Weights of a small GPT-style language model, trained from scratch on English Wikipedia: RMSNorm before and after each block.
MLP neurons of a small language model. Each row is named by its layer, matrix (gate and up: input weights) and neuron, and shows model dimensions 576-703. Each number is 50 + 10 x the weight over its row's rms, rounded and kept within 0 to 99. A neuron's up and down rows have the sign that makes its largest values positive.
After each neuron's rows, "fires on" lists the tokens most often at its 100 highest values on Wikipedia text that the model never trained on.

L3.gate667:42 47 42 53 65 64 53 55 47 46 33 41 38 48 58 45 48 59 42 51 49 51 35 56 54 26 67 46 59 63 38 55 65 32 47 49 45 59 44 45 64 43 64 53 42 37 53 60 54 29 40 44 43 55 70 63 63 67 40 54 52 36 40 45 32 44 54 40 47 62 44 43 52 37 49 33 52 47 45 53 41 51 53 48 55 56 49 48 38 38 25 31 58 44 37 43 38 41 52 38 57 56 64 44 44 35 45 36 44 51 50 76 43 59 52 50 51 44 37 79 46 46 49 55 40 50 36 47
L3.up667:41 62 42 37 63 51 49 59 44 40 55 57 53 59 69 69 53 41 65 58 33 54 56 47 54 43 45 61 65 68 54 57 66 49 53 60 57 56 36 62 50 40 57 36 55 47 42 48 39 27 43 44 48 47 48 57 36 56 41 39 46 40 38 50 46 41 62 56 41 66 49 39 61 46 58 46 73 54 41 45 40 55 57 60 41 52 57 52 40 47 33 34 62 28 39 36 34 45 50 63 37 54 56 62 52 51 39 49 48 49 53 68 44 46 55 38 62 41 47 57 50 49 58 50 42 58 47 64
fires on: " |"

L2.gate1474:65 53 62 50 46 60 48 45 65 63 55 25 50 30 46 52 67 45 38 49 47 55 40 38 57 43 68 60 52 56 54 42 50 34 44 68 63 51 36 33 43 35 63 46 41 52 45 60 64 37 45 43 36 60 57 65 52 53 39 41 48 45 40 42 50 50 45 46 57 42 58 33 41 48 47 42 40 57 42 45 32 60 48 46 42 58 42 50 47 41 40 40 59 41 49 29 43 55 55 57 57 48 57 37 49 44 49 34 43 55 47 44 39 60 44 44 49 49 44 45 39 60 54 71 73 53 46 50
L2.up1474:40 61 46 42 42 58 52 55 56 57 42 50 44 47 65 50 60 52 48 29 37 35 58 47 60 40 63 56 54 60 44 45 59 34 64 44 69 63 46 46 49 52 48 41 61 49 55 33 39 56 48 48 64 59 39 72 62 51 59 44 41 50 58 61 47 65 65 57 56 57 78 46 64 53 36 48 68 44 44 36 47 47 56 58 67 45 23 48 45 44 55 41 50 68 48 53 42 43 52 50 50 42 64 60 50 41 55 36 49 53 46 68 62 57 70 54 41 51 35 48 53 48 43 46 42 52 55 55
fires on: " |"

L3.gate132:55 37 40 57 69 43 30 47 45 56 22 39 53 61 46 56 50 48 53 53 56 37 38 63 72 45 34 44 45 69 53 44 44 45 55 48 41 30 54 58 38 52 46 51 41 47 41 38 67 54 49 48 41 46 46 61 55 56 40 63 58 55 50 58 53 58 50 46 49 31 50 42 41 51 51 51 61 39 56 56 62 43 55 35 48 46 46 57 74 55 61 57 55 43 59 62 67 52 51 40 51 45 47 44 51 53 46 50 57 41 44 46 47 46 58 64 50 37 55 41 52 39 58 58 35 57 43 53
L3.up132:59 62 49 62 58 61 55 54 40 68 51 64 53 41 49 56 54 47 26 54 51 45 65 50 33 49 36 45 55 50 46 53 48 47 54 46 53 55 56 39 52 45 69 55 50 42 57 47 57 61 54 35 47 44 60 60 53 49 62 55 72 57 43 55 48 48 38 46 48 42 50 45 40 54 64 43 39 47 37 36 28 70 37 50 61 49 62 47 56 48 38 52 49 51 44 51 37 48 55 56 60 55 44 67 39 50 53 33 37 52 51 45 37 52 55 66 72 53 50 61 43 55 67 60 48 60 52 63
fires on: "|"

L3.gate1528:51 45 62 62 56 49 68 53 55 45 32 43 50 68 55 38 67 55 56 60 58 54 61 61 28 47 34 55 56 63 44 44 42 50 53 45 46 44 47 53 31 30 33 54 41 46 53 49 64 48 49 66 27 38 68 45 63 44 58 54 54 66 46 69 30 43 46 53 56 24 40 41 53 53 54 54 58 65 53 65 49 49 37 50 46 66 46 47 53 65 53 42 58 54 54 38 61 28 49 45 65 56 60 49 46 35 35 60 34 48 32 56 36 42 43 61 54 35 50 43 43 28 64 42 45 50 19 38
L3.up1528:33 42 67 48 50 41 78 43 47 48 50 28 50 50 29 54 45 58 49 30 48 49 35 55 56 54 43 53 44 44 61 38 56 46 42 43 46 31 32 41 41 67 27 43 43 39 46 34 47 28 55 67 54 50 46 56 47 34 50 56 44 45 40 41 52 38 49 51 33 49 53 39 54 64 47 60 53 57 59 61 59 41 45 64 39 52 47 55 49 50 82 52 45 44 35 41 56 28 43 40 53 37 51 50 45 64 41 76 41 59 42 40 46 39 53 54 48 50 44 54 33 46 51 48 48 51 66 36
fires on: "\n", " |"

L3.gate1296:56 56 38 45 39 44 43 41 57 54 34 45 57 50 40 58 54 59 48 56 46 52 55 43 35 60 45 38 42 50 44 37 55 54 37 69 39 44 46 62 54 66 32 41 52 54 42 73 56 59 61 57 39 56 47 47 46 36 36 51 42 48 60 48 52 68 76 37 64 73 46 50 57 56 66 65 55 42 58 61 48 52 54 47 55 65 53 45 74 58 69 56 45 60 59 61 39 43 53 43 40 29 32 47 51 68 52 34 51 55 64 48 46 41 59 52 55 61 51 46 43 59 57 40 40 48 54 52
L3.up1296:63 43 57 48 63 40 55 44 49 62 39 50 71 46 40 46 45 50 35 44 43 29 62 62 58 60 61 45 40 54 46 55 63 63 52 54 59 64 49 54 56 47 55 68 46 56 42 43 45 58 52 47 56 69 57 60 60 41 32 68 39 70 52 28 51 43 43 27 54 54 55 49 48 67 39 59 54 51 36 49 51 51 66 46 58 54 32 35 41 33 51 44 47 54 50 78 31 62 43 60 42 59 57 60 52 56 41 53 32 62 39 52 54 68 44 55 55 50 53 57 62 34 55 60 30 55 46 52
fires on: " and", "-", " Final", " main", " Average"

L3.gate1176:27 61 60 41 42 34 41 63 48 47 56 40 48 59 53 56 46 54 64 47 41 55 58 45 68 49 47 73 64 49 53 39 40 49 60 58 44 36 56 40 59 58 53 53 48 53 52 52 52 56 36 47 34 51 30 54 41 44 45 47 46 55 66 43 47 31 61 42 43 72 33 54 64 53 50 51 65 40 56 42 46 46 49 36 61 54 64 51 41 49 48 54 57 51 52 56 63 57 49 32 43 40 36 57 57 60 55 33 34 53 56 31 65 62 34 46 51 45 46 38 47 57 39 37 49 34 60 54
L3.up1176:50 48 41 59 51 39 53 59 34 49 77 59 46 44 36 51 46 64 51 42 41 60 63 43 60 61 37 40 45 58 44 67 37 46 58 54 50 41 41 54 68 50 57 42 41 33 47 51 46 38 47 55 65 46 49 51 66 47 57 62 51 43 53 58 57 45 60 31 35 52 66 43 59 49 64 49 48 44 59 61 42 44 58 45 57 57 53 61 68 33 57 38 57 46 65 55 41 51 37 65 51 70 44 58 54 58 44 48 46 65 52 42 60 53 63 41 58 44 63 52 55 72 51 52 35 43 50 41
fires on: " –"

L2.gate1271:45 55 32 46 48 63 36 58 64 54 57 44 58 46 65 52 55 56 26 66 59 49 48 66 46 49 59 22 40 44 35 36 46 39 48 61 45 52 56 48 46 60 43 60 51 47 51 42 50 32 52 43 41 51 51 50 40 32 47 60 63 43 36 51 53 54 53 43 66 32 44 62 55 54 53 46 50 56 34 61 47 47 63 58 59 54 39 58 46 39 46 39 43 58 47 65 57 66 38 46 60 65 55 51 58 42 50 48 56 47 53 62 35 48 54 37 60 53 57 64 63 45 40 56 44 41 45 63
L2.up1271:46 46 41 36 58 51 48 38 64 46 42 44 54 47 29 50 52 57 47 51 49 46 44 41 55 54 51 44 52 52 48 38 39 33 55 53 42 56 68 53 34 38 52 52 51 36 59 52 41 39 61 54 38 64 51 60 37 34 46 54 60 39 56 55 48 54 64 51 49 39 45 61 56 54 68 37 40 30 35 41 67 48 62 51 61 45 70 56 42 35 56 53 46 44 54 35 55 31 46 64 60 56 47 54 41 58 43 38 49 53 51 45 45 51 62 33 45 55 63 54 68 49 66 43 43 55 60 43
fires on: " small", "|---|---|---|---|", "|---|---|---|", " new", " smaller", "|---|---|---|---|---|"

L2.gate1320:44 46 37 52 54 57 50 53 49 46 48 49 52 42 78 46 41 52 39 70 52 48 44 51 57 36 71 33 57 59 46 64 29 65 70 41 56 62 57 46 58 33 61 58 46 38 68 72 61 47 59 40 59 56 55 42 61 60 64 58 55 39 41 53 42 55 36 55 57 45 38 52 47 67 39 44 62 44 56 54 47 45 49 57 43 23 53 38 67 49 23 49 47 62 73 75 44 52 47 45 55 46 54 57 53 23 52 43 48 51 41 65 36 63 61 64 50 27 43 58 42 51 48 61 43 40 40 42
L2.up1320:29 54 53 41 49 45 52 49 38 52 59 49 64 48 84 53 36 50 58 69 47 40 50 45 53 51 63 46 57 44 62 58 44 49 51 29 54 64 48 51 63 35 46 48 61 50 49 53 55 50 62 43 60 59 42 52 47 66 48 48 44 56 51 58 42 35 51 50 52 49 58 43 43 67 45 51 45 50 49 43 54 42 42 58 42 46 51 41 56 52 43 41 47 40 67 58 54 51 52 62 39 47 50 68 51 53 57 43 53 51 56 64 58 65 61 64 42 37 45 51 41 52 60 65 53 43 50 55
fires on: " |", "\n", ";", " of", "a"

L3.gate469:50 63 63 55 29 56 52 53 44 40 42 34 45 47 51 39 60 56 54 47 65 51 39 58 48 68 52 64 43 44 62 48 42 35 76 48 56 54 34 41 53 47 54 42 56 53 62 33 35 45 60 52 50 46 50 34 48 63 58 30 42 56 54 49 44 30 44 56 55 44 49 51 32 53 43 49 67 63 64 46 40 45 48 59 38 35 64 57 49 31 38 63 53 60 41 68 43 40 66 64 57 47 50 34 54 39 37 53 48 50 41 49 53 45 37 50 40 63 47 61 50 38 39 58 45 51 31 54
L3.up469:60 66 59 62 44 39 44 46 60 45 43 30 50 58 52 59 53 50 47 40 44 65 43 53 30 53 50 55 51 41 68 35 60 35 56 57 63 61 42 59 46 73 54 36 68 49 54 47 51 22 51 47 42 45 48 39 44 50 58 38 61 68 61 35 48 51 53 57 41 64 44 54 57 58 54 45 69 55 62 40 50 46 70 57 50 33 63 72 51 41 49 57 49 61 30 66 48 49 46 67 49 54 49 56 61 67 37 44 37 45 59 51 45 57 56 50 41 57 49 51 51 61 39 56 51 44 44 43
fires on: " |"

L2.gate649:67 40 65 69 57 38 57 59 65 46 64 46 37 52 60 57 56 51 45 55 38 50 31 39 64 41 79 56 50 56 45 38 55 42 43 50 34 35 69 41 45 48 44 69 40 52 46 60 63 65 51 55 46 56 47 64 59 49 55 58 63 56 35 51 40 44 47 40 49 49 31 46 56 54 66 60 49 64 40 72 35 45 54 45 55 46 44 54 48 54 32 57 46 68 64 50 28 45 55 48 53 56 60 46 45 39 53 57 44 44 50 51 43 73 39 66 42 41 49 61 38 50 68 50 50 58 35 48
L2.up649:38 60 58 58 61 57 46 41 65 52 53 40 48 66 55 44 64 44 73 39 59 57 51 49 61 46 69 49 52 44 52 38 52 61 45 31 73 50 63 50 50 44 32 28 69 51 47 50 42 48 45 36 52 56 60 51 51 48 57 37 72 61 52 46 52 54 40 36 51 62 60 58 51 56 69 51 51 42 47 49 35 46 47 63 36 45 51 52 46 52 46 47 46 57 46 37 32 51 50 69 59 48 63 46 63 34 41 49 40 46 53 43 55 36 55 59 53 47 44 41 58 49 38 60 50 62 54 45
fires on: "ing", " –", " |", "s"

L3.gate1270:60 38 53 43 52 50 54 42 34 40 43 44 65 38 61 30 40 54 51 61 50 48 48 44 52 50 52 26 45 44 54 61 57 54 55 45 55 52 49 39 45 24 61 41 58 54 64 47 61 46 58 67 53 41 58 67 58 51 54 61 45 31 64 51 43 57 33 36 30 68 52 52 68 55 43 46 63 41 43 54 51 48 53 61 42 40 44 47 35 55 52 62 50 37 48 43 30 48 55 50 60 44 66 55 61 70 44 46 46 75 40 47 60 49 51 45 75 37 65 50 38 35 57 60 58 54 42 49
L3.up1270:47 55 51 62 31 62 47 56 64 36 51 48 46 36 40 38 59 57 47 48 59 49 64 45 33 46 43 58 41 41 50 47 40 70 50 47 54 34 30 65 47 54 32 56 39 73 61 53 37 52 43 36 45 59 59 46 51 47 61 52 66 49 26 57 58 42 39 47 43 43 44 43 52 52 41 58 52 60 50 72 56 52 55 69 43 23 43 48 48 46 40 38 40 61 55 33 45 63 46 54 54 68 63 44 43 37 37 35 49 42 35 51 38 59 58 68 51 52 47 44 50 65 48 48 36 54 46 39
fires on: "\n", " |", "-", "|"

L2.gate588:48 58 59 45 36 23 62 45 38 55 46 47 44 67 47 75 36 49 60 24 34 56 47 38 54 46 42 57 40 51 47 52 58 42 67 53 52 34 44 59 57 46 48 40 66 35 31 38 56 45 50 45 52 59 41 46 49 62 53 43 52 53 68 44 50 46 66 43 46 56 61 51 61 50 54 65 36 36 39 31 55 49 56 47 47 57 49 50 36 50 63 48 43 56 44 50 61 42 48 58 43 39 49 54 55 51 39 42 43 53 54 57 69 48 39 47 28 50 48 45 59 54 58 63 63 50 46 49
L2.up588:38 41 47 47 42 50 49 35 46 63 40 44 50 53 55 54 43 63 47 53 49 46 42 45 62 56 40 62 51 57 67 44 44 51 68 57 53 46 48 43 65 61 42 65 54 41 53 53 38 49 38 51 52 51 54 37 50 60 33 60 41 40 64 56 47 46 42 44 46 60 66 66 50 64 46 54 46 39 57 46 46 60 56 32 33 59 46 50 33 59 39 55 54 55 59 57 44 47 56 55 28 47 44 26 43 58 35 54 47 60 63 50 48 40 46 58 54 41 33 63 64 47 54 44 39 50 53 33
fires on: " –", " not"

L6.gate256:42 59 47 39 50 56 57 49 55 43 35 49 63 53 52 43 38 59 61 48 57 53 61 35 65 39 44 52 58 42 36 56 57 54 58 69 54 34 50 40 50 42 49 46 52 55 40 57 54 36 51 50 43 50 63 63 58 54 49 50 52 57 37 37 45 49 65 51 38 65 67 50 48 43 53 50 41 51 41 56 32 59 42 58 50 59 55 46 54 51 44 49 50 44 53 74 38 53 56 68 52 44 45 55 47 50 35 48 33 45 59 61 47 33 31 59 51 55 54 54 48 48 75 53 47 53 53 43
L6.up256:56 46 43 66 50 52 27 42 59 53 43 46 49 57 35 36 50 40 46 42 59 45 37 44 63 56 38 49 64 59 53 60 60 42 35 57 53 66 55 71 61 57 51 66 54 59 47 43 48 54 48 26 56 45 45 59 38 58 40 54 44 43 50 52 51 36 52 57 54 72 43 52 41 35 64 57 54 53 41 60 60 47 52 62 42 60 30 52 62 54 43 64 47 54 26 53 48 50 46 39 51 51 39 56 56 45 49 48 42 45 47 39 53 55 61 43 52 65 50 55 49 49 51 53 51 46 37 38
fires on: "\"", " Airport", " intersection", " Railway", " song"

L3.gate552:52 46 63 49 53 49 55 52 48 36 51 47 51 50 43 50 54 63 42 49 58 55 45 62 37 32 57 55 47 52 60 54 37 66 61 51 49 28 49 45 59 39 35 72 32 39 41 48 53 38 56 51 54 44 58 47 38 43 63 58 59 63 43 70 22 56 53 50 39 55 56 57 50 54 46 57 57 64 49 49 53 51 47 37 39 27 61 61 61 59 50 33 50 66 52 52 29 44 58 44 58 56 48 49 63 18 37 69 44 55 51 31 48 52 50 77 31 31 49 47 52 46 43 53 45 36 43 41
L3.up552:59 54 57 49 54 44 64 61 40 33 43 53 52 54 53 64 43 38 50 37 49 59 59 53 47 52 36 67 41 33 55 75 49 56 56 55 65 45 39 39 49 67 45 59 40 44 39 32 66 64 53 43 49 28 65 61 50 35 57 46 49 64 62 57 45 36 62 47 35 55 45 59 45 52 38 62 52 74 58 36 60 37 60 60 44 37 67 37 64 61 74 26 40 49 57 36 48 48 50 47 65 59 29 36 53 29 45 61 46 56 55 27 51 44 72 68 58 37 56 46 46 58 56 37 50 44 44 50
fires on: " |", "\n", " An"

L2.gate1069:39 48 64 51 50 49 53 37 54 52 30 46 58 44 40 64 41 49 57 70 46 48 48 43 47 42 49 55 45 40 51 43 64 57 49 55 36 48 45 57 58 38 41 52 51 44 48 48 40 61 45 51 34 34 62 61 60 47 41 57 62 52 31 46 48 58 58 54 45 67 60 50 35 49 47 51 29 57 49 53 42 51 54 50 47 46 55 59 64 61 44 46 53 31 44 56 42 39 39 48 42 51 60 42 57 60 51 43 65 37 52 44 48 61 32 56 76 53 29 43 41 57 60 44 52 47 64 49
L2.up1069:37 67 45 43 60 58 56 45 56 48 38 48 56 60 65 53 52 56 59 55 48 37 66 52 26 35 46 65 42 29 62 53 69 32 68 33 36 56 69 41 69 44 43 38 58 52 48 31 44 39 55 66 59 49 48 51 71 40 52 48 40 70 45 44 36 36 71 48 32 69 63 62 51 54 39 45 54 41 50 44 57 53 38 56 67 43 42 60 63 58 41 46 38 48 24 46 63 46 47 59 49 44 62 81 54 44 48 44 40 49 49 50 47 48 54 58 42 45 47 58 72 40 51 45 58 58 53 53
fires on: " |", " of", " (B", " Nominated"

L3.gate1318:40 50 34 60 58 64 47 51 54 48 33 40 48 41 43 38 55 54 52 29 58 40 56 39 33 29 46 39 77 51 54 58 37 56 61 53 63 57 29 39 54 38 61 54 59 62 54 64 61 44 44 55 60 67 66 58 45 52 45 28 48 58 54 56 38 53 53 54 76 52 62 60 35 51 51 60 66 44 58 52 43 41 42 55 35 45 59 38 57 43 35 55 61 61 52 52 48 55 55 48 44 55 69 59 54 52 25 63 42 53 56 42 59 42 43 59 50 51 41 45 52 57 40 55 50 49 50 44
L3.up1318:42 67 42 50 63 51 57 40 41 59 46 44 55 59 44 70 52 67 48 31 41 42 62 55 53 26 40 42 57 34 51 52 72 57 69 47 63 54 36 57 48 42 63 45 74 51 49 58 55 25 61 55 51 53 54 52 46 57 34 40 44 66 59 43 59 61 67 62 68 50 67 52 52 51 49 54 56 43 40 41 46 57 53 41 40 39 47 37 56 43 38 73 66 56 29 64 53 55 67 66 60 49 66 62 71 61 44 52 36 76 54 54 70 46 46 52 55 59 48 42 57 49 55 40 59 53 55 51
fires on: " |"

L2.gate839:50 56 35 59 56 50 40 44 49 54 58 45 47 40 52 36 69 46 44 63 56 45 37 52 58 37 39 45 56 76 36 63 49 42 62 52 44 50 58 38 47 46 52 57 40 49 58 60 66 42 47 63 48 55 51 51 59 51 52 45 45 39 43 52 42 58 49 69 49 64 47 54 42 60 45 49 31 54 42 49 57 44 41 51 46 54 52 43 51 72 31 52 38 70 53 52 63 61 55 40 54 63 58 68 59 40 74 29 55 58 47 41 54 45 51 71 50 54 45 34 59 62 39 68 38 40 41 29
L2.up839:64 60 42 38 39 39 48 50 51 55 45 54 58 47 57 42 50 49 74 38 62 32 49 52 39 40 59 38 51 59 32 63 55 40 88 48 35 59 52 33 36 52 53 44 70 53 55 56 56 46 46 47 42 50 39 53 53 76 59 51 41 41 62 50 60 37 56 61 30 58 50 41 68 62 52 52 48 36 37 18 45 49 44 51 40 61 43 44 51 56 55 37 43 50 56 50 56 52 55 57 35 51 41 68 56 56 54 40 58 63 46 47 63 50 48 59 39 57 40 54 56 63 48 46 37 44 58 37
fires on: " |", " the", " a", "s."

L3.gate1028:48 30 37 54 59 64 57 36 50 58 37 55 36 48 59 56 47 46 54 64 58 51 44 42 56 41 73 36 37 48 42 36 59 41 28 39 44 46 45 53 47 44 48 56 53 61 60 55 44 32 60 63 65 55 39 54 50 55 30 48 57 44 44 50 71 66 46 23 66 39 47 46 59 44 58 73 49 52 48 61 61 40 48 58 56 37 40 46 45 26 41 62 53 49 40 40 50 60 57 61 51 43 48 49 51 58 39 52 60 42 41 54 48 37 50 36 45 53 38 56 48 50 42 47 49 51 56 64
L3.up1028:53 41 55 44 66 50 62 45 53 48 65 52 52 41 70 47 42 61 55 55 65 37 56 48 50 59 55 39 33 46 38 39 45 52 34 41 53 53 47 53 44 50 36 39 52 64 50 50 35 29 44 66 65 50 35 67 48 42 56 54 63 50 55 72 55 56 51 30 66 23 50 37 57 50 58 67 48 42 36 41 55 52 38 63 57 27 48 61 57 55 56 51 60 42 47 33 36 49 41 58 47 50 54 52 43 76 54 47 50 41 53 64 51 41 72 51 63 51 36 47 61 51 50 47 51 61 58 50
fires on: "|---|---|---|---|", "|---|---|---|---|---|", "|---|---|---|---|---|---|", "|---|---|---|", " +4"

L2.gate1187:47 47 34 49 56 72 39 61 64 71 33 40 46 42 47 45 61 44 53 60 57 33 70 44 50 62 26 45 54 61 33 63 29 41 46 46 57 59 39 36 60 59 64 49 35 62 66 33 62 42 41 38 50 47 65 59 62 61 57 39 39 64 52 39 50 53 46 46 57 62 47 49 67 40 51 50 46 32 47 43 43 38 40 45 52 49 52 60 50 54 53 58 63 48 38 25 50 42 64 39 53 55 54 46 54 57 45 36 65 66 41 41 57 39 46 65 33 50 47 59 45 55 63 41 54 49 38 30
L2.up1187:53 64 48 34 69 60 63 49 67 61 60 48 48 40 60 52 56 36 68 47 35 33 68 56 47 48 40 46 45 44 44 53 51 34 63 32 56 63 40 55 39 60 62 30 68 49 61 39 44 38 35 51 50 60 53 47 48 64 71 40 52 64 63 50 33 48 55 43 52 55 44 45 74 49 37 38 56 37 39 27 37 36 35 63 33 44 66 51 42 56 51 59 57 42 56 53 62 35 70 61 47 34 59 55 60 46 50 33 54 57 43 44 68 52 55 63 45 64 46 57 43 50 50 46 50 46 47 43
fires on: ":", " |", " for", " the", "s:"

L2.gate10:61 66 56 38 40 18 55 55 48 40 44 36 77 76 30 66 42 38 78 43 27 53 39 42 45 57 54 65 35 33 55 56 61 52 39 57 60 36 55 39 52 52 39 49 52 56 25 44 58 60 40 55 51 52 49 32 44 57 41 44 53 53 60 49 62 38 62 41 47 64 39 53 55 41 66 56 44 38 52 30 56 59 49 37 47 42 58 50 46 47 69 48 56 48 45 52 52 49 48 59 36 39 48 52 53 51 56 43 44 49 46 46 54 77 31 50 37 48 51 42 47 60 71 41 57 53 60 53
L2.up10:60 58 52 55 56 54 53 39 35 82 78 36 41 50 52 37 44 58 55 47 32 52 56 57 52 64 62 47 67 51 55 53 61 60 58 45 47 34 52 55 43 63 46 46 58 61 52 51 62 59 45 63 75 56 54 40 47 42 66 79 43 39 50 53 40 35 54 26 39 60 53 67 45 56 57 50 62 33 29 51 49 55 44 65 46 53 60 42 65 37 47 63 55 57 47 36 59 33 42 51 60 49 50 47 40 74 40 54 60 57 46 52 60 48 58 46 44 40 45 56 44 61 49 55 48 59 50 30
fires on: " –"

L2.gate1322:46 47 48 53 62 60 40 44 48 66 56 28 55 50 49 54 46 57 46 53 46 42 47 51 44 69 64 52 49 50 53 48 53 55 55 25 58 38 56 48 61 46 32 54 35 66 51 43 53 55 52 61 40 38 49 54 55 47 52 44 63 61 51 58 41 51 56 60 57 58 56 67 65 67 40 58 48 63 58 56 43 50 50 38 53 60 55 56 57 45 45 47 49 62 64 46 36 57 54 60 48 51 46 39 64 50 35 52 38 44 55 33 39 38 34 69 56 50 53 28 52 37 55 48 30 54 31 40
L2.up1322:56 47 56 57 59 47 47 54 50 54 46 36 53 61 47 88 42 67 57 47 46 59 58 51 51 55 49 76 51 53 46 59 64 40 41 33 48 47 54 47 65 45 29 27 51 55 47 39 33 47 43 43 36 31 31 47 48 42 59 45 42 63 48 35 57 54 65 59 56 59 49 41 50 51 34 65 52 55 49 30 53 47 67 67 64 69 56 51 52 49 54 39 47 59 37 41 44 51 51 57 56 35 42 51 50 58 51 61 46 50 51 49 62 37 46 66 31 50 50 41 39 44 57 50 40 45 55 49
fires on: "-", "\n", " –", "er,", " —", "-based"

L2.gate1081:46 41 28 45 41 58 56 52 39 49 50 47 53 49 50 45 51 32 57 51 57 41 58 49 37 40 55 40 58 60 58 61 49 59 56 25 33 61 35 59 55 46 63 59 63 45 67 64 57 51 64 46 54 51 56 54 52 45 34 67 53 34 67 55 36 45 37 46 43 40 49 46 51 59 48 51 55 47 46 55 59 58 57 49 53 34 41 48 36 56 49 56 44 67 51 51 45 54 40 48 50 30 49 46 66 51 40 47 38 50 54 54 50 57 50 35 65 38 57 52 47 52 56 55 63 64 28 37
L2.up1081:64 50 41 55 32 38 50 56 49 57 46 53 45 47 37 36 52 41 49 41 49 36 57 52 39 53 68 57 55 54 60 36 53 47 56 53 48 57 42 53 52 27 41 63 47 70 37 34 46 53 34 46 46 54 50 51 54 49 68 42 59 50 58 68 42 59 47 26 54 40 64 54 50 50 55 48 48 42 33 55 41 56 39 47 47 47 72 35 50 64 49 39 49 42 52 44 56 54 38 72 46 54 45 50 56 51 34 33 43 71 39 37 60 49 64 64 48 47 51 58 55 43 53 54 66 55 51 54
fires on: "\n"

L2.gate308:52 53 48 49 43 45 48 74 59 38 56 55 54 54 54 35 30 66 47 60 56 59 23 49 35 32 60 57 48 52 65 41 51 43 70 45 43 28 49 67 43 44 53 53 63 50 59 45 39 43 52 53 46 33 42 58 48 46 39 48 53 53 45 37 50 48 47 67 41 39 47 44 58 53 36 63 52 60 37 53 43 40 53 52 51 36 64 49 64 32 47 41 38 62 40 62 46 57 53 55 60 60 48 51 67 34 36 65 55 50 50 57 34 52 47 44 55 37 56 67 48 44 39 43 29 43 46 57
L2.up308:35 63 56 68 57 36 50 32 47 51 52 52 51 49 31 59 45 45 76 61 34 46 29 43 42 49 51 51 46 38 59 54 38 42 51 46 50 49 61 38 66 59 38 38 66 63 38 37 41 36 41 53 61 44 49 54 32 61 64 42 54 59 62 29 50 34 54 42 52 52 55 57 47 46 40 66 41 43 44 40 41 60 45 69 51 38 52 63 59 46 56 54 61 36 29 66 53 62 54 48 37 42 54 60 56 42 62 51 35 63 47 34 65 54 41 61 54 59 70 58 62 58 39 52 69 53 57 54
fires on: " |", " with", "a", "n"

L3.gate820:64 73 48 54 45 44 57 37 53 37 70 52 69 53 43 54 35 51 57 61 54 49 46 44 34 54 44 56 37 41 47 41 47 40 43 42 28 65 37 60 39 33 44 45 45 53 50 30 53 40 50 44 56 62 51 45 71 37 49 37 56 44 46 61 45 52 60 45 50 38 49 32 64 60 53 47 53 34 49 50 47 54 51 58 54 50 56 48 45 53 41 50 56 38 53 33 65 48 58 60 55 40 46 52 47 64 52 28 35 45 68 62 53 56 45 47 64 51 43 49 53 55 64 38 36 44 57 61
L3.up820:53 52 61 43 53 54 57 55 61 66 35 56 75 47 45 53 38 55 48 45 56 34 71 53 43 40 66 59 51 48 55 59 57 47 41 59 59 59 33 62 40 66 61 58 71 45 51 53 37 59 62 29 52 50 41 49 56 44 52 50 40 61 47 55 47 35 54 64 61 65 62 29 47 44 42 78 53 58 60 44 26 34 49 60 51 70 43 62 52 36 60 37 61 62 50 60 32 61 59 29 54 47 48 47 54 51 31 35 34 61 47 55 44 56 45 51 51 55 45 31 50 41 41 53 64 45 65 60
fires on: " and", "-", " of", " were", " |", " was"

L2.gate620:61 40 44 61 48 48 38 55 37 58 43 46 58 37 89 53 51 55 42 50 46 35 48 51 46 40 48 26 60 37 52 59 38 64 60 56 69 42 52 55 45 45 48 50 36 46 48 35 64 58 50 49 43 60 57 51 54 72 56 59 69 58 39 60 36 52 68 39 57 39 52 58 39 39 37 44 60 31 43 59 48 48 46 54 60 65 52 49 57 51 29 56 40 60 46 43 62 49 49 54 52 59 43 51 43 49 50 66 47 48 41 53 38 46 57 56 69 51 61 52 36 59 48 61 31 52 36 38
L2.up620:63 53 52 52 40 39 44 65 49 55 41 41 54 65 94 60 45 50 64 59 34 36 59 51 40 57 51 35 54 49 56 41 41 48 71 45 59 38 49 62 57 35 66 49 45 46 44 40 50 49 42 35 49 55 46 68 50 58 55 50 73 62 50 62 43 53 73 47 49 35 28 57 33 55 47 34 55 48 37 57 51 51 53 40 52 64 59 53 69 61 34 47 39 57 56 30 61 35 56 59 45 55 42 56 55 40 51 42 48 49 47 48 42 55 50 72 59 55 58 54 35 55 56 51 42 50 43 37
fires on: "|", "-", ":"